From a checkpoint of a small transformer trained on Wikipedia.
Size: 11 layers, MLP 1536 tanh GELU, vocabulary 2048.
Architecture: learned and rotary positions, no biases in attention or MLP, attention and MLP in parallel.
Training: a variant of Muon for these matrices, 900M tokens, 6865 steps.
MLP neurons of a small language model. Each row is named by its layer, matrix (down: output weights) and neuron, and shows model dimensions 32-127. Each number is 128 + 24 x the weight over its row's rms, rounded and kept within 0 to 255. Numbers have three digits each.
A block is one neuron, or neurons of one layer that tend to fire together. Before each block is what it responds to, as a language model described it from the Wikipedia text at the highest values.

Responds to: Degree adverbs and -ly suffix
L6.down1005:140132116103110081152105130109166157121121151117161169136095161193113139136176156127102130151135142117111134155131104123114132146128105144158119115178118099090142097126152093125126124115128155135154096156093144114156133160106134091164053139137142121169103122106109113125167162120135130148
L6.down1335:080129128070108124104137118097134150077163096121153123078108109146146146155138107154155140124106158103093164123079075147094074138098133119107110126146191134149130072112125108120124116170134123121077145158110126140127172140161118137097136134151099143145131159090133098129087119179094096162
L6.down1464:132092123122103132167129106131145141099121124120109166103112125130140154125144105198115101117164142124100136122119115131106137164112123127139126131170130109144149118132168136126108111109117151108107136111136171115155112186141144110143100135145124108121119167103100126142123082134140148136
L6.down1493:170137141096146133099167161148111140109151067114140120097120124126104145111134095094176115125191149136146091199103103092112106134129109138187127135130170131115099079139139112126151093119154102118086143121119091136154096164084123127133121145107148146160125119172160098156119152137141089125

Responds to: The "as" token
L6.down662:145094131150117118131146142115141090107120144093136159109146103142155183147163166131114112128134133149121145137138153103129102080135082123095114125158168099139131122105135144141139118107120156130115137115181134101121109119129138129133118108181095168110099096135130134128120123138110145134
L6.down1399:126112129143112136097128102129130134124114135124106114155151098115124085165106092137122115114156124169109095137117127158133123132075148103130072125114140150131115161105138129140151096134155098110112164120125130141115164152095145167096121119186105121126088164131139115130129130143108126113
L6.down1418:122121140127118145157170155151117120091137112132132100136137107112157108108111119123124120179125158173099130157104177128139095124090145160127112105106116082122124129081143108110138112128145129109137183135144161132124123141152088129119142111147104107126093140151087148146148137134128120162
L6.down1514:101110172126126057123165105135127138109095097117147117136125147118124142110137107158148130118136119166138163140100112156109145125155125139134122124135152174154105144159131076089097111120175124148067108154120138166153101133108091124166115094104134122096114102147132127098132137133149122166

Responds to: Word fragments inside quotations
L8.down474:149159088153128095105126118106136167148136099101123142099142136142169132127099139119160093103128133121142189113091157106139160112143123084160163123124139126122111125084115095119114118099127125153114130124134132130124105147134094129142109116123125123156170132146150154078112134119115130111
L8.down777:129146152089114110115136118134115121109140164112150129130115055187129100162153131108076130081111142164117172129105165129110108183134099114109143125150162085127108136143103119119138118112125156121118123094144137140141094093150133123143139159120084106116106123122094149168108113135129160146

Responds to: Adjective-forming suffixes
L6.down320:123133140147115144167105094136147108114099116139104152108134127189107092175137164138148122133128099121157155159151188110160106154128135180108118112135119074114097104109126135134102103137091087150137116129117130124123072131128134136139105121174128107142153108150063090140154107136136117155
L6.down327:094102135105121128127150094144140134095125121110136134152089148120111105174126158154140126145153111097106083134108157100123106173090110169147130124130094140105146133112153148129111128127128105150097123096140143129089161097169117112105132129163185140160146108182144107135101142125146138168
L6.down405:146160137170108130117122104097151143112141127111163123128187128131127116126127139063110114123119079134134097139198146109146106119204157114146127090135128117128079132139125101116093141116120141091125097141084089112153122121158164111154147093124161116122095136110099116131107134114106110147
L6.down1081:121133122142133160134152071148104145112157097141149156125156105160117151135144120121121094130132123129127135095147145145132124098151130140171099089144125110114077121116143169096096129123122137111160108150118167161166100124119124131146098148142104158198128111086139121119080146098107124112

Responds to: Temporal expression starts
L8.down732:151118089103162128152119089106109142118130111119102157122132150168126163140136136118138139143127117119098113099120099120106143129119121112153149091128133138145148134121145151133113093146120118147150089204165137107105148166148157163143136150157103092115121147150102102106132157105156127192
L8.down979:111136135135145139144108071124153118103131141117114098133120142155133143147158122125128134130178095127137193104149097126133120151088105078108064157137153124151078112146131124140141137106147099103109175099158122115127130152130160128114108087163083129125156119121135160151119128138096084126

Responds to: Mid-word stem fragments
L8.down896:129123156144165113154120131096095146162096151122151121121174115148113155132167091121151106130126154136104135150131144108176143135075156148160074103099166138151099158154118096121132128128112116129109124137095133129126137125130141130085165145142149131141159135112143093162152138130126090094
L8.down928:167111120161169129108134140099139136154101111119142168141169150131121111171152141117167105067139163108105143137119121128110089178095124149148108109142133098105143114113134144117103119108112132140125132146116094131128174116115108160156120143097115103117130154151108200136146125113106102168

Responds to: Mid-word syllable fragments
L2.down773:159098133177099114101116132118124125123159113145106158112121146108123087114108109141114096120111124120122087105146157132132120118078147128155167157104147123149112131139102144147148149112116146099133128112118166122161152141176177146118163124184122167070144146108100103109135109115139131144
L2.down894:105125131091114136136126164128134135140129128151139135103117090113106136111158162147161124152109128159104142120132075150120119103094108102137117070107163152153155127162137143119145116128110135112093136093104137141083164155121157124135109109133128129093111121095165108104155126136144137163
L2.down1027:145072110117139104131136136138131137155098129156170146139136122137114087114140122131141137198169086112110125093114131146113125118100062155087089143092127154144145134163184138153128135141161153142096109115121107132123136149154092100116141098130112113144076157122117159135152124172109113136
L2.down1186:137114111064096152120134076139113147120148136157154186139113112159123089073150098098173108112119160101097177073131134174105096141106124083135115132116116132135168102139152116157123139132099131118189121115110158141142132171118118076146156072152179146165137127098154157160127142129133139121
L2.down1345:127117181128136153126105107166123155151112056095178160133120118131144137128129165145128088118107103121160132138135088161115161121100121148075108165129097140128120152156107134087113123146115131123136076133119183146145178070140133117157181121144134144095131104116095114087144139131080079112
L2.down1369:109104132110166166114118082165109136129143134101167134123122095102108139155113138146159089121171126102119123107100110141159153114140128081121104133096137122103177131103136135106119087123160121126136077053143097142144145106113135119131147121153108155117147172118162128130115064138128116140
L2.down1386:128153088127145120140123137102121136106141159140125123150145105128123153127105116142142126105117132112141144133109111156124106038125106123150129134148081094149107116178125097131137123142109139101122100141135160121105142146149173138119098114147140135110133157120136116116148148138095099096
L2.down1506:130165132114153115134115100144144159206138152178145102133083131121160152137152123129130146173157130116073146143133072129122131132147126113112122162168136113148118092095148128124126125138144146099163156124118125134140111121156146110109131155122117139185141117080108101083151130186133101101

Responds to: Word-completing suffix fragments
L2.down91:118141131147115140106141127141139183108114088159090163087106182092139106142125118144154130140172109143131168143170100149119145097148179126123132139140124089109051150139073106109133120108101143103158145168145071111126114122117141091152133137121150152128099135071098150190136170160118087115
L2.down176:139161142133135122189080153135139143147172131144169101150130175160157111114170112146120137131159122133133121123129119174151152143107117146174158140132140101122153139108138137104144122139054123104157075129097146140124106129109142133117145151129143096125109145142160107115133091117146103133
L2.down179:152126089170096130131144135130067108119099154117133143163124150134088122098101109072123149166105128074127151109132096128129131096130113143123094132140128132119110109171140087102115083128124123109162091104096111132119146137155119168164119114148139134114125157165104150112111089131102135115
L2.down321:114127103108143140136113101173153080118152084162136146113111139128134131119137123097182131125123172144122117092105117127122106142178098123132141156175079180122126157136099108149109114164133145137132138148129116154164129121152116136120118147129136124155111101129187108115090118115101097162
L2.down526:102109146126138119123134124179135139154082093106121154115109091169108109107099095069154133133127126152136107122130102127150100111127158131119097114152149137073112131121103156162137143121132141109126158177097089124115125098131107115137162103161143157118130101136116103139146150152157137127
L2.down830:114179112120134095112107162105152144155135145138155141157116140142110144113129135118115103126142122099109151108127141161110140127109093114109110112114090168109127162119134148163143117121157110134115145138130141128135145100068094098171152128140120101171145121107119163150141098161090125152
L2.down1091:125102118118124121130089119172138158092135115125131103122167088138088126111148125151105127129112071145129186166118108098141097120095113152150148127120122125138141133120151143076118189166127136124137118138132099116133114175111102117070080108111156169119183114118127127170173140119150137158
L2.down1352:132157154136135098186080168115113169139139143138130084134120127139091140145118151115123128168116116158148130153150131108144154107077151114095116130111112118134154134148118099201167135116099129130139108171101110095083089103170115140123151101114097147148133136124081191146101157115115151151

Responds to: Mid-word vowel fragments
L2.down126:124168132101132133124132153126172097103109151122131141160135132119147109155129113158169130107110154121126106135139100133133119114117093121147128124086109133137102141134123143105104115093124148112141106108140128116155126075099139142153127137157144131140149120135109200101136149134132093152
L2.down528:130088112114142139149086130164140094156135122107127129185120175164108155128149150135112096132130112098108169188134099142164087155115144143111129115154163099133145106144125158148106124078117149150138162136127108110082127106097149148134126127134113129092119115102141120139137155179113071126
L2.down571:103146097135105127181138138103102088120156120134105149111140157138089145105125111126109090133090106179097159151141163099135136127124150149141169120150134118092097127125141125077112149104130136164164156118115115132134151145135122104089131113104122140125143103105146119170156152096161114135
L2.down861:127133133141155166134062066162081118127124137081157123070126146134140114130136119153122102142100098123148116127086113086132120122150120161131102141140142148095118106099169131120085162181092135132094132150104101108103119158172147101108127128131110129139148148126112127176138119117157094119
L2.down917:127158170119176125145162104124171096125111177137123124159129126107150101107152110120095113124194115123163134116107099130137125103163132143109104138123106161105188092092081141130132171124156134183146105140132168100099125071155157084132169118128128122139148137083103140152116127101123158121
L2.down1262:136151145081122082121122125143080178132146131171139138138141137128140121165107065117112132107112128162159088093128134139122155137122137108126115161097128151134146125083115121116108121129101153120155162189131114122099100171104127158156144091069160144147113109116119146114114130124155122078
L2.down1504:168142101092140126066109127188104144130122140086130138085158157164119163080105129130143123148113166084185137093123169099113114138186133127142100128111122148168116095121084154103113135127110087148095120139122138112111111131139153103121163102144115191108153127070183124123097129112133105132
L2.down1518:115184087156178131155105110128123116160171098119149067105135111141100160102132133148160091163123138167132107131123132113177150120131132148107166120154155125150109126100111122166139106124101131137097106170139092159146128129124121177113135113086126155139144116144126151171165129099138100117

Responds to: Word-initial " a" piece
L8.down1307:111141132116108119137108155145120126088083138136118154196115171117109175127185136118140092159147107151125121104100194128175149109125153128124095133118103115097109083192157119119120142107065130114148147127082100143110089151123115121151140157133165108089163142144074154122129128134128115086
L8.down1428:119113128084148160168104130130094135124148095086139175123119143097124118120139133139137086131109126130157097108119111127158144142126097108106167133152115164125115146183097130120098140128104117134106135137102154148108088140110136150128147166122111146144163133157170147146131101133151108171

Responds to: Mid-word fragments, taxonomy terms
L2.down144:142105129153116145109087096114114148106146197143123158072136123103125112088132125128098107134122062176149129126103139115092121090128161126125129098110128105118131138182168127093143150136122113124128125094100138083142112176140095127135121094165125137132132110113119166139130121139151140166
L2.down478:079108134181126122111121102088178137134134111153138169122092178116144063087179095127172113146115131129112097111140093102137109118095140154128137134164124125151150135135166116127134126127144180063119161159154161125124086101160136132135148129122144157158162141160117092130105151065133102119
L2.down529:176108121115090147115142116139059134151143115164099152119134134132147093165140112120113101106139137143155143101098139147119094144112114101082142162126121091108133137152158147107119122107115128181150111119137126107131160132131096139101151114144123115126143136143139125121166141130081118095
L2.down865:160146116100128154140130159076085061139152053122173112095129088111105137149097123140160116098118133120131122150135120132132147144085096178136124140141156110099123103138109105156081147102094116109090089121108118145135154137180131090118113139105122136109120153117159090139139116141120094140
L2.down927:153151162137080113182146157153134095093114107197135111107102108217082125162120117122134125112129088120129106148072157117115152105137120111104119127116103095148119108121123104138132116198136123130075129108108139152105159145124105117110157120109139138124135108161102101107157087124100120184
L2.down1012:122152115146128080123107155106153117122149102122141141105131146077129114146158109140165140147097116094160097099128155140140149139138098132144116125107142092139138153098099115131169120107154135132155116166149099169150150161138174161137140178132111115119084120137133105128138112072111145099
L2.down1161:162126100165100132139141119130085099168144143123157152138143120152140114138124155104126128110160113141127134147128174097120122111135127139091105123115118100094136164162121081138098121100088134159149169109126104149097143089131124157163142128093156108164154182114166130163148129133144108105
L2.down1515:103104102117153119127154119146156129097091124123146134147129105141120132138135139084087119128114166149097091145116112155098108098167148102108123113119066154145125111089156131135154083145098169146159133143111148137167085142089109136127117093120103101144133150149105122124101152130149071149

Responds to: Mid-word stem fragments
L6.down317:104144117124103146150142068121108152134118084151099109162117142133143121143126124109143129131141129090138110133098090154103158150093125141148102078110120152117122087115097111124112118181196117116111093133148139102132137171111149162125117159193133090115158101110198131161131130139119123139
L6.down1064:149110126143168143136091111185150127147107127119131132129101143143124063117175114133136149109135147137123108145152138121152105116126125101125161103133137112143100081110129102112118101085137150089116109102111127129099144158139134160110137124132143096089116134118145115119108128085096138110
L6.down1377:133160137075122092146068140109147159119140121140103135129129133147141130105138093166114114170155153122098128104085136107140104124123100174169133170138187105120054109148149137105119121117156068114114122125117176143096124149148093123153125087101172143161140127125120130098150113138111154113
L6.down1442:103055135093100175134128109138114141130116132155099143092085084152134134143100116156137129148150129098195158156116112176115072100163142172137147100139133141138191134133115124138129109120141109121139109108087136149101148151098126131137112107156119103142149116111114143098088129152139111101

Responds to: Quote-final punctuation
L2.down325:104109172147115129135125148170110110132115156138144132127118127152086118135115086144118132112123136086117108116167159107125110117145169178161114176148119109126079093159096124140114135139108139135124148158153116132157114115093124078161133102116142122073147153126143087130115104102119090133
L2.down351:138151142144106131126163108140075149174137095163131140100094129121135111126159114122128093103146124095114128135130087106153168122104119123146133111079095123111099130118154137123154167137178107129141162159148143164149161120084151162115125124145099110091104122145117146149172126118101095135
L2.down437:115141145121125152144149144107119127139129175151135124113066165115102115134153137146080140119116130122129150152105125087126135093080125174133102127146142105142140118125075100124131135114097128162150126130088144082103194155124128138140126127137127150096145154093099167091101113146140093156
L2.down690:108107158121098091142121141091129112124108151142115152092084134123131123113093133172120107102125086134159114114097109099151104147182116167127133104182130219108109144119135151162141092089147100116100142126087118151136129116157158120083114150114151112156144116155109165140117097123126143143
L2.down702:143150083147135113143113092109169113108113182146152138117109182135106111110130114122116118101086135086106127170118136127158126111130119146153114139110141128173068146143133104160123149103159125136116116141122115120161160131185133123106101143151117133144126102093122124180176099146098111117
L2.down753:154093127083072116093104118123125164132168148136147154136153124124160114113150138112125116165122090157152156117125143104138153162125120153138146145127120071131142140151092098137157118150077113076108129142100083112119097186143115122178156126118128106077135074117116120149181123162143143135
L2.down1236:117135125156160199101148141138130126136114152152157141051121150130100155112162109122137119114135122171146146181124127102096137135148075106089109138134119129109074126113135120144106144128109139167066109132105128102109123159149094123139158190153073142148094116113112148131101132151118141112
L2.down1389:082096155095150108139113129108127163131062124098117095146130124107140099138142141136139098135103134046085129122137133123144099121146115100106139108102084130150132110142131124136121118153134154164148148112150112133050144140080114117179129129120126138147127121131177163114137084128115148104

Responds to: Word-completing noun suffixes
L6.down505:151166120124094140126129131169121152129134153160118103133135097125134139109115081092118156127124146132111136122139176138128119118152159149126139138119142122093098138150123148181110130121071124116150134159126149104088109151111146100123090115146100142091131149161067123120156114093159115120
L6.down952:123110113125158159153136140130107123117110130119109107106109162165121118102182107161132159078100129153122142144134132095140132077122132142153072142126157114134103119130142116147096107120114133088103143120129101094121083143140159184119145077122180107092115103164127125120136114116093092098
L6.down1096:132119119107118112121120128138142126116102150095135145154080141126096101144170185132106169128107145167168131132100129131084145164128113160145087142102118076123100119128164170157123114104141151092089123146117164104163136131146121146130129149135122094144142131140165141139161110143139082099
L6.down1108:115121082138126132106094140132112098133130091111146129129104106138128110107113140152145109095143168164124138124111147108099102129110099175119050106147113144087106121142184119114077131106118080099135162152095154084159101124163138158126145107111146098113123147145128149145112106114182080172

Responds to: Role/title word pieces
L8.down50:091162111127111136129106115116121149120157149111106153090133146130179140140127140142141152087110106146143115182096147120093117148116115166165147094103122110105072077134159114162146132113130151132134090106070125107147100160122122098155109129099121108140109138103078083106111133099118140092
L8.down118:132130119112140153112100117119077129143128120178124122172096125103112102145160151144137100169090139107137132117106093170102085083093164176126095117154117127094140132115133111174145115157137138130170145142064082151100122139118135095146107155135102118122150135133141130141099146127123152127